Part of a small language model's weights: 13.2M parameters, LayerNorm before each block.
MLP neurons of a small language model. Each row is named by its layer, matrix (down: output weights) and neuron, and shows model dimensions 0-127. Each number is 128 + 24 x the weight over its row's rms, rounded and kept within 0 to 255. Numbers have three digits each.
A block is one neuron, or neurons of one layer that tend to fire together. After each block is what it responds to, as a language model described it from the Wikipedia text at the highest values.

L2.down12:132167144102158150144117120097156143160181169098107135085131117169126105135141141119122132115130081109121174124116156122067125108124114153161151125129148142079122134120131131110110121104145142099132119110169108141141184182172189124161131167113127135163191111153099129078143126116113127124133134150149118139124097157141147134107111090098153132126110208104131115118107134114123100169142
L2.down269:169206129131139121125165139144127131161133119099140156135174146146124141142125180146127146129146094089117085156141107106156097131115098135153116129116149176123092148145145166144143125150124137150139117098135115108122135117141128114166139055132143151102108130117117123138142141131111129119160130094103144120119149123161062093125079112100081122131124175145121142075123116093131161142152
L2.down685:168128141151147153129106142127111118086155159163129111115156132128109173142133159128141146090117114112119120151149132122152078155131108100106149153106187142149119130119135099109154151130109126133135106104146093107122089161151107131083104120120160159123169124085131102121179095120127143118090112141132114147124116116109106136120131139089150093095132152162112197118088133066133143094124
L2.down759:149138154155119117086162138148095140105134127180100120120179138146182150122150090131145084129123119125138157173134086102127093129147115128140137094138151148119129136159119107172144166137114116149127095161128098093097117130165176109125099115133153131152129126135126106150164120107142170111131122177108093108148129102125130128117118119079101118116123154107126132106077163093123136184099
Description: Section heading closers. Closing equals-sign markup (==, ===, ====) that ends Wikipedia section headings such as Career, Early life, See also, Top goalscorers.

L2.down105:105173112087114136136140121106100134146099123154104124119123104107111126151132144113127131113137139113074153117144146101166089136141146108104133083121117152087134091084148082158092119153121143141089128131145139144154122083133123151135127129069124090115156111140152165139131156107149103137088200143115114134147092104109147092147138153106088136102132091130082139130093118081154157135186
L2.down191:117136147138085154123121143111130131152085129120155107115120159123136130117167104129143115112128152087164121140157159112134116115146178104136082125143153136101111157115091146086173164154095123163105119189166088122115116109173141113158164109156125128080152148188137096106067134146140088131117102124123124081117108137152142097117072138146129095111170146111124126090128111120152127144095
L2.down393:143190134119091178135116153142179157149124129121137142130140123132168186131092134145129113095130135126100131142148151162124092142126125122103122155174107121152141108110141134110128150099157133113110109154134094127132118102150112096112140103135126123104107128136109118139126147147139102132104061123121136131114152149108141034152142127079150142126128088118104102134123142161109155117093
L2.down913:137095130146151152183147125114097084116126118133101087152113112141163144124154113154179129125134103114105090172142111131155094116100154106147116119122138106103094143155162155108142126142146140109116117138119108096110142092183155103133110124141123106135102147135157104136138132142117148124137141137155162151110109127146138111184134140082111130140182120092101097124146165097137113146125
Description: Born in birth parentheses. Mainly "born" right after an opening parenthesis following a person's name in list or biography entries, e.g. "(born 1970)"; weaker on scattered word-initial fragments.

L7.down72:157134139103092128100134144172125138110123184111126121141141148149133118142162104111128115185136111132129118110133104146088149140113130102111115094143117130123142167097131171143112126134120123117128122173168178122126146116164125137108137123118096140137131143110077126137113134104170109151088144087101127138136140145130094137157117058121108094146094109134117166139144110112084130114141
L7.down305:125151136110130138182182125085158121149135120121132155170125078089122192153117136142125103161103095117116124144133137118142148158135134101119128095117093091145131122153110173174120117168128111114133114112100084137123163163147121163095106138132104142139157127104137129084104115120158099121124177098150094115130156134135114148121160117162113152132121139122134113141083141167165127084116
L7.down386:116117088108148113122166162095108139127118157140103115144125129136129147145163150146140155167090109113121169097123139111124179149167139150121135120153133123126145111174126099158120157153131141146150119112155158106150136113119131126132150151153142144093117129035083168108157120069110144133125105114128122139115142109143165100154088108121112142157132082051141129115122097113134088172149
L7.down421:140060173121124123116107161119128122129093148102107150138117138134076096113169121107149150146125142153101133106099119134148123112176141138163115166114033108124102151159090131107128145061163154150163154118167141150118133105104145133104137119163110134144148120098116122114154121137148099134139098127120130173108099128129103131178154146189102136111106174105128111129124088105138083098124
L7.down464:119178183133141083160077150131168126145118143148087133123122115110103143150139124093143171133141126152104108156147151087132112191101126128122140137110132147125149094142101155156138151120137115118111134108139151177166104122152121113148158106152126082140150153115146125188111129097101072165132122130130125130108120071123113134126179101102181062145119146110119118122156146096113115113135
L7.down511:157118154125145097133107152109143152153142154104128120124155075100108119148187114091142104133124116155079137135080104123151136159160120174081136105178080145113173061110110103140125137154135129126115149113129134121119134150146127138149138137112086135121124127125098075113103127123129099120147149140133142128118124119142118127121136158096132139134171149116144117096104106137097116087124
L7.down526:103131140156106137150126130116154127091162139128097105117129124108079134158152106198147141132121127139136147111122092119145111128192162086157155143173146134141129161115127128164124124151171111139101100156147151142121160121117137147152147148151117133172155103094110140106152142102146136118103107112145116162172105134129158078089142100152096150176133146078103187088122097103122124133110
L7.down540:115098134098137138145127122164137143128133120135131145124108156157115155140114125140141112115115133115129136119121171111134128090118167186138106133127135105120128158072134145169148122146110165178131124118116124116134128162124154119132129135122151139137126125000117151111140126110108148140136136129130124158126132134121110134081160144113118120140141087095101145123108125119107168105133
L7.down558:175123140154161137097112152183136135114142152155129124125089086105130099132147123143174127142152159149099112118105109120141164138139139135119153149128096140151139119144140133113109094110131177105142165125157147097138180114125079104107132150169116095155112100209085100112116131153134122131095145116134116127130176130111143121130112079143127147120125152107115088113158070095112119162147
L7.down578:115065117110126101109118127158118159148117122136110137108101120111141113100095131123127087124123121133131138146118116155125126125163115110106124132178075143109136105123160168126137148122146162109189135126167108106095146152150153131129151137136111160135131108000088115094126145128148136119098159141133160151116090152137125107105151147100124126126127160107120139120101100117145144105127
L7.down590:116106182155117110151137090135136130117164149069100111131140149128108152111117159146120121142149103110198116128160145132102141116142122150123142148171135128131141090143124085130122162148109129144101090128119138133158143099142157161114165126147148144140152073019119133123084120105126134107166130148129118182094131122153122107146113112091149138155155143152110100145132144112118159120098
L7.down840:107107131125123110129133137117131129144138127104101138124118125110120148155109144160131109122154108121124129104134185138141148104138125159113119151128137120124124128067114098157129126146112148146129118134142168128141121150120160136125128138124116126141156135000129140114122105070111113117154137114113150177119150136145113113099129138124130115145147111092125137134089117102133180101112
L7.down855:159106115164114080118172166086111099122129148099090123120072106121139156084118145171119141150125138133127113130157085113101125119139127152094128104138117117178135180086073104099141149074161126116140128110125130166111164167118133140120104155128111132134115140088160145139091095177159135113165145083130123112094140108125112137130161168083132103106125151089102129145150140133123166127084
L7.down882:150119056118139129126116159123154097134157115129131112105142086126109120147107092110090127129133128111141076127136118140109165159141128172139146142174110150142105127117154141139154135113109117132167106124158126173122135158137091149123112121116109136111151174025140128122092110167122082118119139113143132167118145110109096138155133086143119143182136120129152132094107083140158125094101
L7.down892:146112177102130113148129138146098129148139128113112097181098167155133142156125127118117135172131134112133156104163139138117114146117131155123100118159132117122132149110114126127143118148115152124098115122120125136099113133120119116113125151106146143150152106000117130098121118089128088118138132101140151134140134125132114133122121138132183137118133118064128141129136085105150173095139
L7.down922:130117170162115169148162074088100125098154127143145157130157140098115127147132137088156109144131099115090127128159111179150151117179135125095133079100123128105123154096135114153101123187143144149128146096121106092160124171108101112125118105123127090125151138069140108147138117108148122104115138145118121138142119155121157125102176129141078152169136111141177117068082133119142088079151
Description: Section and paragraph ends. Closing == of wiki section headings such as ==History==, ==Honours== or == Early life ==, plus line breaks and final periods ending paragraphs or list items.

L6.down853:104123128144132122150105190110111138101164092126127116137150099149154106130172135113112145155133130128107149106119128143121094142117133120127062115131116135117174127147113105151117150134108138110143131120124111136143127104149066152085105150127126150142157128002136133127136138136144087110105126136140126138143138145145148088123165135129092141129134122064109071134131116142120137117096
Description: Verb endings before objects. Final piece of a transitive verb, usually an infinitive after "to", just before its object: analy-ze, yie-ld, to identify, document-ing.

L2.down143:118102136128089145136127117142105149134147173170127099109139157175136185127153130121090122128123103143121125114146098113177124124065102132146117150139149110156112131139132124114131118096103125156128150103091139126129160101078146127141143125124121147129171110082146086164117079143136111119133100151147108113107167120113134113101129146102153100098144124147143155133160119160119124168128
L2.down436:144100137097137142098093123145088150174141111134105146104106063116097132128143171103179125167167108096111116122158128147142127118118113114141085132139137124137132106135159147105094154138131116145143157141124103128179166135107170130100121105106091166119155159090083188149127131126153151160136141121107163136176116118117142103118156148121128122115152103132106156099151087101130132132129
L2.down581:142135113101141126112135196126101111136178134128154122111100108122131108138139147115113178151092150158128136132108126141130124110125065121159028096179135126135161107073118133139101134096128168116123146095152142136112136132127148153102124141128111141103150128062143128190124120177122115119131128134137117141156092121139156093097123122150117132109120142089106128147109131152174126161071
L2.down815:102152099112119138125144144133132122151120145155134171130114126117133157143106178090176134105090120124107096128140125151072151117130126131119095103138166141100095093117105140125117128148130131157142171117170134120134161145141121151125106117113113145112163113107137119092134140174122113095137156098145140079119116136105131090113143097097142121070128131063130140096111168127136092108117
Description: Transfer and action verbs. Verbs, often -ing forms or infinitives after to/while/and, about giving, getting or doing something, such as receiving, giving, deliver, obtain, taking; the -ing suffix in words like backing also counts.

L6.down477:128069134129127104112131122153133112146144128114129145092110132131123147146144167140153127125145098126130152095099138131135139103136130207095095155146116104088151152103127125126113145147126151148153119122139158089151128144158164116123129145117135128144136128044105131091091107090095161127154168098138136166122110116151119119096122132123137105136141101102113169142116114112105184097142
Description: Section boundary markers. Closing == of wiki section headings (Honours, Filmography, Examples) and line breaks after sentence-final periods or article-title lines ending paragraphs.

L7.down12:146119122119152107125118133122149108169103087110144151113094097166126159100167143107151129150144185176106110132104118082157079135099110136129124160152130127141126116130120142105145109118127141142119159142154137166116097151129143135131090105173158148123153146084150149158121088168155156131121115125168138130131177135130115110127121098121121115155140128121108131112078142092165154107104
L7.down90:101164127123124181119122106102109153122116109117136153150116119136133142124152107103125113136090089123121119121170164150106183102101139111115119131115117113103148144161137107119085170122128160093144118128122144137117136106109128093130143100099158109143163088139139158132127151109118155124161157166105159101113137093162107143158139148134130118086100143128144104106077125189090123112105
L7.down108:146131111156155134115177087155101109174103127124156136167125126107119136135122169106110123128121102112102112103131094142142145166150103131178140131175160147157103097191109153154107130162134114096105075119137148124145073143090130112114096129149126118109186114115131127162109141162120107149116129159142120125139132058110161142124080145128135100132125135101106127149146127085101137171109
L7.down111:099159150083160177087136150095149128139162133112128144130118136108082119142081111134092114132119081181123088183160167119146150153112143109132139148123114122100145085111118113170095121113110125146110124120093153091139131114139134174181125113105156092164150074128132101122100118126131132151112146131089119129094144097133096113139097133159127160102114157124148149097090115132146161132141
L7.down118:122101108125110096095118092083096169094109117158120147120126112153186152158125140114186167105161156118111074118127130137103156147190139094150154148167143126101141166141176127136144121132130123106133136096105159133138132141168111132091154124133101136136148147150088136152123112142146055166137112133164103100180193121107112184131159117136143126135129134115167118142109106132110137109129
L7.down202:132105115126083120118088139138111159182083123117124170157146136106158126133115143156105111085100108095146142127109100108117122133134135155110150106122127160146120115139135136131110133140133130098168125102098156106114086114145139140134118121103128135173108191103175116109130114131155139066097122159140137122148150071120175163133067094171169120163161110148128119128171122105146119138172
L7.down556:148145104124115157148123123108122164141112125095086151110133139154130150134132144107089154149167119136140109117157123098106095170188126132117138123123116143115092139169157094153129129107098121137122124165147072134132130119160152160148102121146089201122161137103135059122129075143088115152116091137081170131112133138094167104116103109113126163142155158129145142065099111147151133158077
L7.down612:159110122133156133143132118121138101176118122193165113127082119130107066095121134108133132153122123123129125110153097141110117096078135150157110133141106162137121138129135155076155133142153177128150114131095099111123192119130106136105120149112137138134164098118146119165122125151111146121129140104085127154138145151061147126167135087164134149124109163117141109094108165117136136117138
L7.down677:106099147150089155152110081146116152110158132155161116141132129148106110118123145146161146118128154142087124123160150095119125153123152127127095117167120099146121114088134141086162113128105085103085169135093136156154132165174124102152112174119117102169134126099123122144116158130144138147141129158120122169153133101124133118134133141089107124121133152073154110168129099168179132140133
L7.down793:135155145162111124129096143113126128140103119105105145115109088103205091132155116168106135177130115108109114153166119093137143117046106119148180130140113103128120143094113117157115130153069105128119110133154145147111124152111074087081127088120128172136114113141131150132133134145114136119141148112149107163114165156108126110093132130112140121157143142149170141134162103140108117148130
L7.down836:143152089114123133134154168087115096117092156119131135171099072138168137129144130125116118118132127180142127102136101140143189135155150107116103110088123131142130139143097144069146098106156125090110151104094116135126124115132150093093120117141119131125155110127109133133114084156115119152081132118151127107106096151135178147140107106095114146142121160136176149098107099120111128149114
L7.down862:113134116145099133160160149140140088135086120130135163119133131116163149127153142113109134123104126116105096139110129153131141171121114136109086126148100134165115121171129144140143097155142124143160145151092135130083158100120112113104078125157129121151131159101139156119100118126201087120097118093103140141153113104147111120100153159144076098164076123204166087151148105100118123069183
L7.down907:116143135121154128137143107130148134102098139115134090120147125119155114146129168153119119157114121184097086150130179118152118072152139134133108164148164146137144116133099115113117086101099153161103132110149097136104126093087147126173162129137166062121135068116141097141154140124136128132109109135139101119144142185135129130127132109104130113120148154118185150069119108097115143106144
L7.down936:149132116141204109113122130134135140085086124147096132166122129130141122116106107082137121092133150145141129131163113125133146137115137164104118102134092132131148095076108160112140132140165140130109158120142149077137136132145135121116144109147132115147105137138087122105127124175150134130121127110189149147104081189117185169124123119145087136162064151120084133119128169174149097112131
L7.down937:102144104102133107094115141112140147134149134116117110115178129119106143115139110120083121148099135113140123148129090128115152139105150124140108118134140135129149143108142118111105117149116104141083174152112096123162128144153086135175100132133138092110136112121150160153125102149149091089098127072140129141141122196160138133120138135120091133138117176103133132132107164144112123114101
L7.down984:123169159100158085122157135130137119132125152154122098126130092148109118118151156113126140151120141147149112100139139143090126122143120096128105152147066138100164100144153112135109125133131152184119075081111193142130146153116123153105158155169115142148110088088123106164155124155148125151075110155168122182134160132152092106116072100125100150141125144125154109140141123167140105099121
Description: Wikipedia section heading markers. The == opening a section heading at line start, as in ==Premise==, plus mid-word pieces like the r in ter-ror and abbreviation periods (Co., B.B.A.).

L6.down109:168099150163124148126136153133130114119161119137116124129148130119115132164076180099138108152128149117171082152102108158112116143104098132148121100112133148124159131106119120177093101088132126120100144097149138165118168130131140128137153130146116101168111149120121135129118139101108136136107083105167176101146145133137099068157116129153144092125072120129151123116133196098120085150096
Description: Prediction of upcoming date. Tokens just before an expected date or year, such as born, Release date:, as of, until, and active, in bios and film infoboxes.

L6.down845:150142134126112105144154103094105125118135153187143141141112123081090181129102160132129121074141111148121123145107093136132164127089129123122149126145107155168132119162129123167149122141111144120154165126129132095128116144108109138113133158119099100164090101079109140125128148148092069128091150094142138161104171126151129120117142105131062158114154136096129097152153139109114174107160
Description: Wikipedia structural markup. Fires on section-heading markers "==" at line start (==Description==, ==Awards==), plus infobox colons and table-row labels in Wikipedia markup.

L7.down38:170120152113104090158155096130131128118125144126118167092139145122112143157110122124142161110142078090144128143148118149134146068140139051161128106135121159096115103082091077132146141117177097128127114124126158148068138100137175152145070136120108137140095165059108143137154143147102135121127128134120135109100071124114096122137121104151100100154126154075177091115149133111123126142137
L7.down43:143112134121079132175132139136119107095111127142127140155139122113159122142139172117140113116098140162101153092132141113159116151129122114152090118134125109154138149146130138106093120102135168175136137123117121137155138122136098148115105117080120112123148149163130089145163192155129099098109159083163161156198151152094134135132120140099132090175129138153104093086141124121115146142101
L7.down193:117140116145110164127192139117168086115146101165090154102168127112128161115132131095167142121127146118086160169070131167115079131127130197116165118169120160140107134142130098151118116088147130099115128141142150137147134157127128142099164141131142134146135130141143156143133111104102114144130155176104105135116170098131162137152139108105129146082082137095143126099137158180118136109149
L7.down200:131144116086126149138104142139143116128100171124096099146085128119110157115095118144108089122136159129140158111105147159087141088142149140156198160182093107141081150114134149138146102133082117090134077152139203084116089118122127151154096151129120096120112135131129123135093142144131139129119153066117139126118146101119149131137140126128164138101123150157121113108121118158102110155110
L7.down215:130158141094157107147092147148107152143099133102167205122147128153097134130191123154109132149128115118135124149129145176115160114126133168124081115120129118118123123165101109116112104134123171128150129132093103144138130118134106158093148134102143110124125160153120131101102148127132120137155164106158144133141143112098147130154152113101146131172106157111147095160107138117138130104086
L7.down340:127153119095147121136138163130097135170140113124119120133138132145119168089140130096139168109091137159123112136100110121144136116103149167125172138146153076105160157191129116127117134095140117121168090115146124104142117134131174115126176134133136113107107143114153132171142147105102119093106135120112140156140145052140071131138121122115149152134104105135091131097088149156124144158148
L7.down359:147100113160131090119110141139151102130085167127164140112113121122100135100161141137124175118088125157130105105135119116145109167150100170103109151087177117141110110091121169190138144118118117131096148124111112113085128158098149173147147152129157137144121123104153102141117111142160135158134133150127119146088146154092102151085126164143102107138122150091112160176111135165110141138148
L7.down367:177126180147149121172147158171123140121098125150134109132096112133159122161172142165125117111096102098106126099146105104066067093088169121125131099116132133165145130122083135132137097101115144131142127086148148099088127123156113150112104124119156143161083163096139171075131121091126115095108151111117141106116117104089151128144150094162168150097120124147121181128094106121137134141096
L7.down380:128118126104133147133134160106131156146126100104135169123162170108175140137099122134170095160155087087129156141128130108145145070113119086111106126145134098147157184149169095117083087078166141163118098098134154140060118111166114165138124118141138100116118172088132121108130132119128128115159116119167139102091160131131071136169155118112098114135118100147162116142124148120157089153094
L7.down455:146117139106128146145144164099119147089118114092137146118194149146119095111122142094130131144115132110154154081145163154125146150167093116122116110181145158130139164140119153111103141150136084123083178135105134160114131152112109129099113103135131170155168072085153157146152096135155092132160102157100139181153130125112113101104114160167094165113145139109143120162160107121147115130098
L7.down543:119149136115093076084143112120144122114083129128099125119117149147152114148155145103117141177150134128116147128102101123132134144089134161110131126107145140121067071151126152113101088091110136116185121170150147136139108145104155136105172123114146086131133092135144115114113137162120176157166145115117130102102111130102132168114113146119119124151105122181160149131147160093179102099135
L7.down594:131146115101107085136169140126149114149139095125103108146094130121095137158133126136101125119164143143139155154069105131146151071127142132107160128131118105144113143117069086120115084150111120154099078138131145150178120114128143128121134127124132141099107132103137099149150134107153119129154131105109154101135128102132160165167104141145117121171111141151133176142092088103144123105173
L7.down732:134138135088107165129170161101157125139125146114122122161120169110081115085157135139138132096125129129092136110134097154139124139141094091123120157136123116114122107152134128120110148099150076103095134151158115105126149077146124152136092114136127136103102113143070115154126138135086160095121142150157091132118098157140106170124112108122140134093114144159123125111133169153142154067121
L7.down864:129147127167094142077122140124131129105172140130135124106148161160111110130109139125102140113094133131119138126164175132139138116134124143185145122143118121135166159136169090107124152146134111095117129183127094121117143132106112106143093133099091110098133115095071140144102129109100167108121126100112113121147094116103210153126113099168126160126083111124141131168100119126106131128107
L7.down883:097139083069124134082136129120155113159117133181100128112126066133163181128136114158122095155121167156139113130120169114075110151141158124126197128118144118178136109104151106120147154125166146129144125143131142108096126162137122147123105144108108145092120118097116142131120127136066100152128106108144092090125153128138129085073141091115109127139086162115142124094113121149144135119108
L7.down973:124131138143122116148138166129110114159114134097122107092149052108133155161109098156122092116138135125127166143129142113123136110127114093138153068119088100112071106063129127179114132142065114179127092156140149107091153136124136135140121149148063147143108110110134106102178112129113128122123172055172098063115104121143143127108156124138109146100172122149142108133138151182139169130137
Description: Verb completion before object. Tokens that complete a word or verb whose object or clause comes next, often split verbs after "to": e'at', reimbur'se', rega'in', plus "that" and "However".

L7.down85:097097094107148142128160160088099147103122115145104168151095131145183150121168100108151106117121118110140145146158079163164130143131106099117117130163163125112101138124123127133126145127155097160101097080131125122132139082105149141094149096154082103149112159120143109181129131128127104106157137165136110156143096134098148099112131168137115132159122110197104151143111123070126150139130
L7.down253:135104105157140150105111097094114123124152132132099130080144152148149124172133116117139108118124148104121136118129116157139164136144114118090146145122122136138141104103145117156179131117112121113116129116107118124170131102171107118118103136077135137145108155134131149143114149115111157173139117149121106138106164143097098152132105133090166113154110123152127153081132087087103180121102
L7.down285:129125093097127132134075098096168101132135146123093129135118149149090114110140128144169132141115089111110135132139127102123136087153112129165115093093094118116162115158096125134133104119126134184116087137175106163135154171114105131113113117088094108139124138101112186102098182143124111111152102110095136118135146165116128138126131135145127143087140163100138141089089110130129128133093
L7.down298:148136115135096126101085136135130140121129166116135111145136169113137104130109160156163114133077087129159147146127121133150167143164130157162117113112118165194161088080143140119098120122155083115125150124117124147174131204125121111090135128102123104088098144151097107145149142127132102101140115181123106110140108133137153126131166125132099113084137139147111088137116143107116120122121
L7.down323:108139140130127130126125132098095099104116149146126132143138122115126108148106105165093128129095128091135127123167150123115149074154157147101111175155137076101140098146101078119135086144110118146107138131121135145172165122182150171155156129113121165145117147109130092140089108118132147111155124113125156147148193128129151122118147140136110138082143146119113110129126152147142110152125
L7.down326:163128133141121116143105123161101151128111104160137136134109110111106117085166127153157091125111126108124167120151107124103153143128122150086151134173137123130132140139106122140130125130127088140127131134170176123128108103158115081104158131095165097116166102115136161115110116095127082125129096152100134151097183125193091140188085107111134162139121173125148107134129120101110116129122
L7.down440:131087159150102104144101155181117125070103102141143141145100138149122121109161100107128125120126148097146144122130135119142122118123106131169133126137159130176149180132139131118109155108140141137156127130112154132135145128128102162177090149091162141163069113147131130143147106089120099143122121160144137149127120127120115116089116099127108150120120140152119121117148087153144099085118
L7.down450:143142081168116111135151074136149117104105105124133165110146150130133087127098072121139128107145136126070139142137117127123115108102130158145132136162146111083151121165156104128143108156150127120144154102125080166102102112161094125101142096119140118143135131191141167139131133089127152173073138159099139132146142118145103104145106091126146119137130104135140085122166119212130126126143
L7.down542:134136141120125129147132093138177128129091122170110134080158139161111152132145152084093099116114121108157153156108114164110113143118132166146085165156112094118146101134083124132163096143127100127086130106140117132106135128107137108098122118125161133126157136145139134149113140112107140152177117119092108162117086132144088132148120138138115164182154133109132127130118116040145139112133
L7.down557:122149135134119130142123143111123118110170132108129137188094103105120122132144103080125145135097150148096149102153099142119124111156119112073131140113124127169134110097163118177122106135140085137157141145097114135151147099112098035116153166110096121142153142093100078130162174104139131122074169101170116150141100113140131160099185145150162135152156123147130121127139124151108087121085
L7.down584:120097092141153119155164097113101113131137122109125141112145108164167120099141121119110153097102135174150102136118116126109124144149094144110143117126086115126143061092124148137112122147093128127088123121127121136117140146140104130121153165156128140088089181116118152117100164115127111121125160139147095154131129186135128144101138154119115150150075114145140145136126156097098133135110
L7.down598:126125096145122131120112134110153116139106104120119112128161110106132137123123107097064125087151138116132182167147147138135101116120132164083139126087094098107113106117141157137092131133108112149127116131134128151155130159157136152136168155123146120160096102173091102169116160114091125144170158111133110140113115123097137135122103122152158113153091127138176111142161094154139164102116
L7.down687:146132142123176123092122160170116114148069147132089121154179109141082140118138122139108122121137113109105129152107160109120145164143152143082138150168080137119176163099143133141133107106122134090126106138134122115126148130139148095139140110108138130131128114077162162143165105133073146160096129145107135102148165128137159109117124103110107118147092154129133179094127162138171119133110
L7.down813:141137157120130100159140115145099120113150140134160099173113125102135094128133171145137119121128171129143124054126136137121093160139112129120141142153115126138110136142123125158171123157132125106140161130145147161145112141112129134146118138132171134113119130120114131132063141142115117096133117098130119144156087117110089136135074129133124147122090109149100131149124151107139135127160
L7.down891:135103136145136167115109118115123111080144070112106127110151142153117131159134143139107069101145119153113150108132117070129161129111116154130131139140137124153152168128110138090157163114121135121144130131141114134129138178150115091167145123119154133129129125123153137131106135172154128187107118132137108191111130173120165115116136105128104095100153111130131070126160131127091153159114
L7.down1015:141138165141124147112143109150116111108093130117079112157089146111129124101138075121143144137104148164166131129088148145144139094158142101154153119168127105105140134138128127117121110097117126106163127107145104106152102097152118101174150144134162100134096161146088168137111127150096163127123160097109150150132128112120127142148085071109117139136139129130133162158106134114122113131126
Description: Birth-date year digits. Year and day digits in birth dates in biography openings, mostly the first digit of a year after "born" or a date, as in (born 22 March 1962); also "born" and "Release date:".

L2.down219:101145105072130182147120162133156123132141153100104147150111154136129143172115169125161124147151181146081158176119085138126115135106148151096090137148156124164113166163127114108095141134156095104124145131152156121153120137126114109101142112124110156109108080101128149142118139135142107117117119122117133102137120128140146114058095151148112119179109113089088136124136100176123146141130
L2.down895:123129105144140121162123156100160143109130132142154124140112131106138132184151124109101118124110151114125151148128127135122151144094129124110102133127100118128173142092112117117121179127145144150118140122097159099111132135128094106094069126110089069144121132070076173112124156105161135105140129099108133145127147134168124171105153119166140160168107126121159100118101146087112117155123
L2.down955:147111150125106131139098138117103098147144138112163184164093157152125103163128100161114130173129157145138155092125129134116089152137136149092131098148105118128140133162140118142123097106077128134156112137134129114106110082104133137134126150122172127099125100100109134132155149133142126123119114095142084157134133133118086180085148130118128102144097132147136102132130160182129121094113
L2.down985:093098129095156148134163107115101115119080125148080119133122095139113106140129097129132109144119134139113104092136170124158145128106158133136144136147126101110106092165140139158121129136121135123145145137105111134118134121140119123093118114117104073054107127113145123166083161126120125131128129131161090158147167091160134132081116085187111154113104128102143100097127160152094121112147
Description: Wikipedia section headings. Opening == or === markers at the start of a line that begin a section heading, as in ==History==, ===Accolades===, and less often the http of a URL.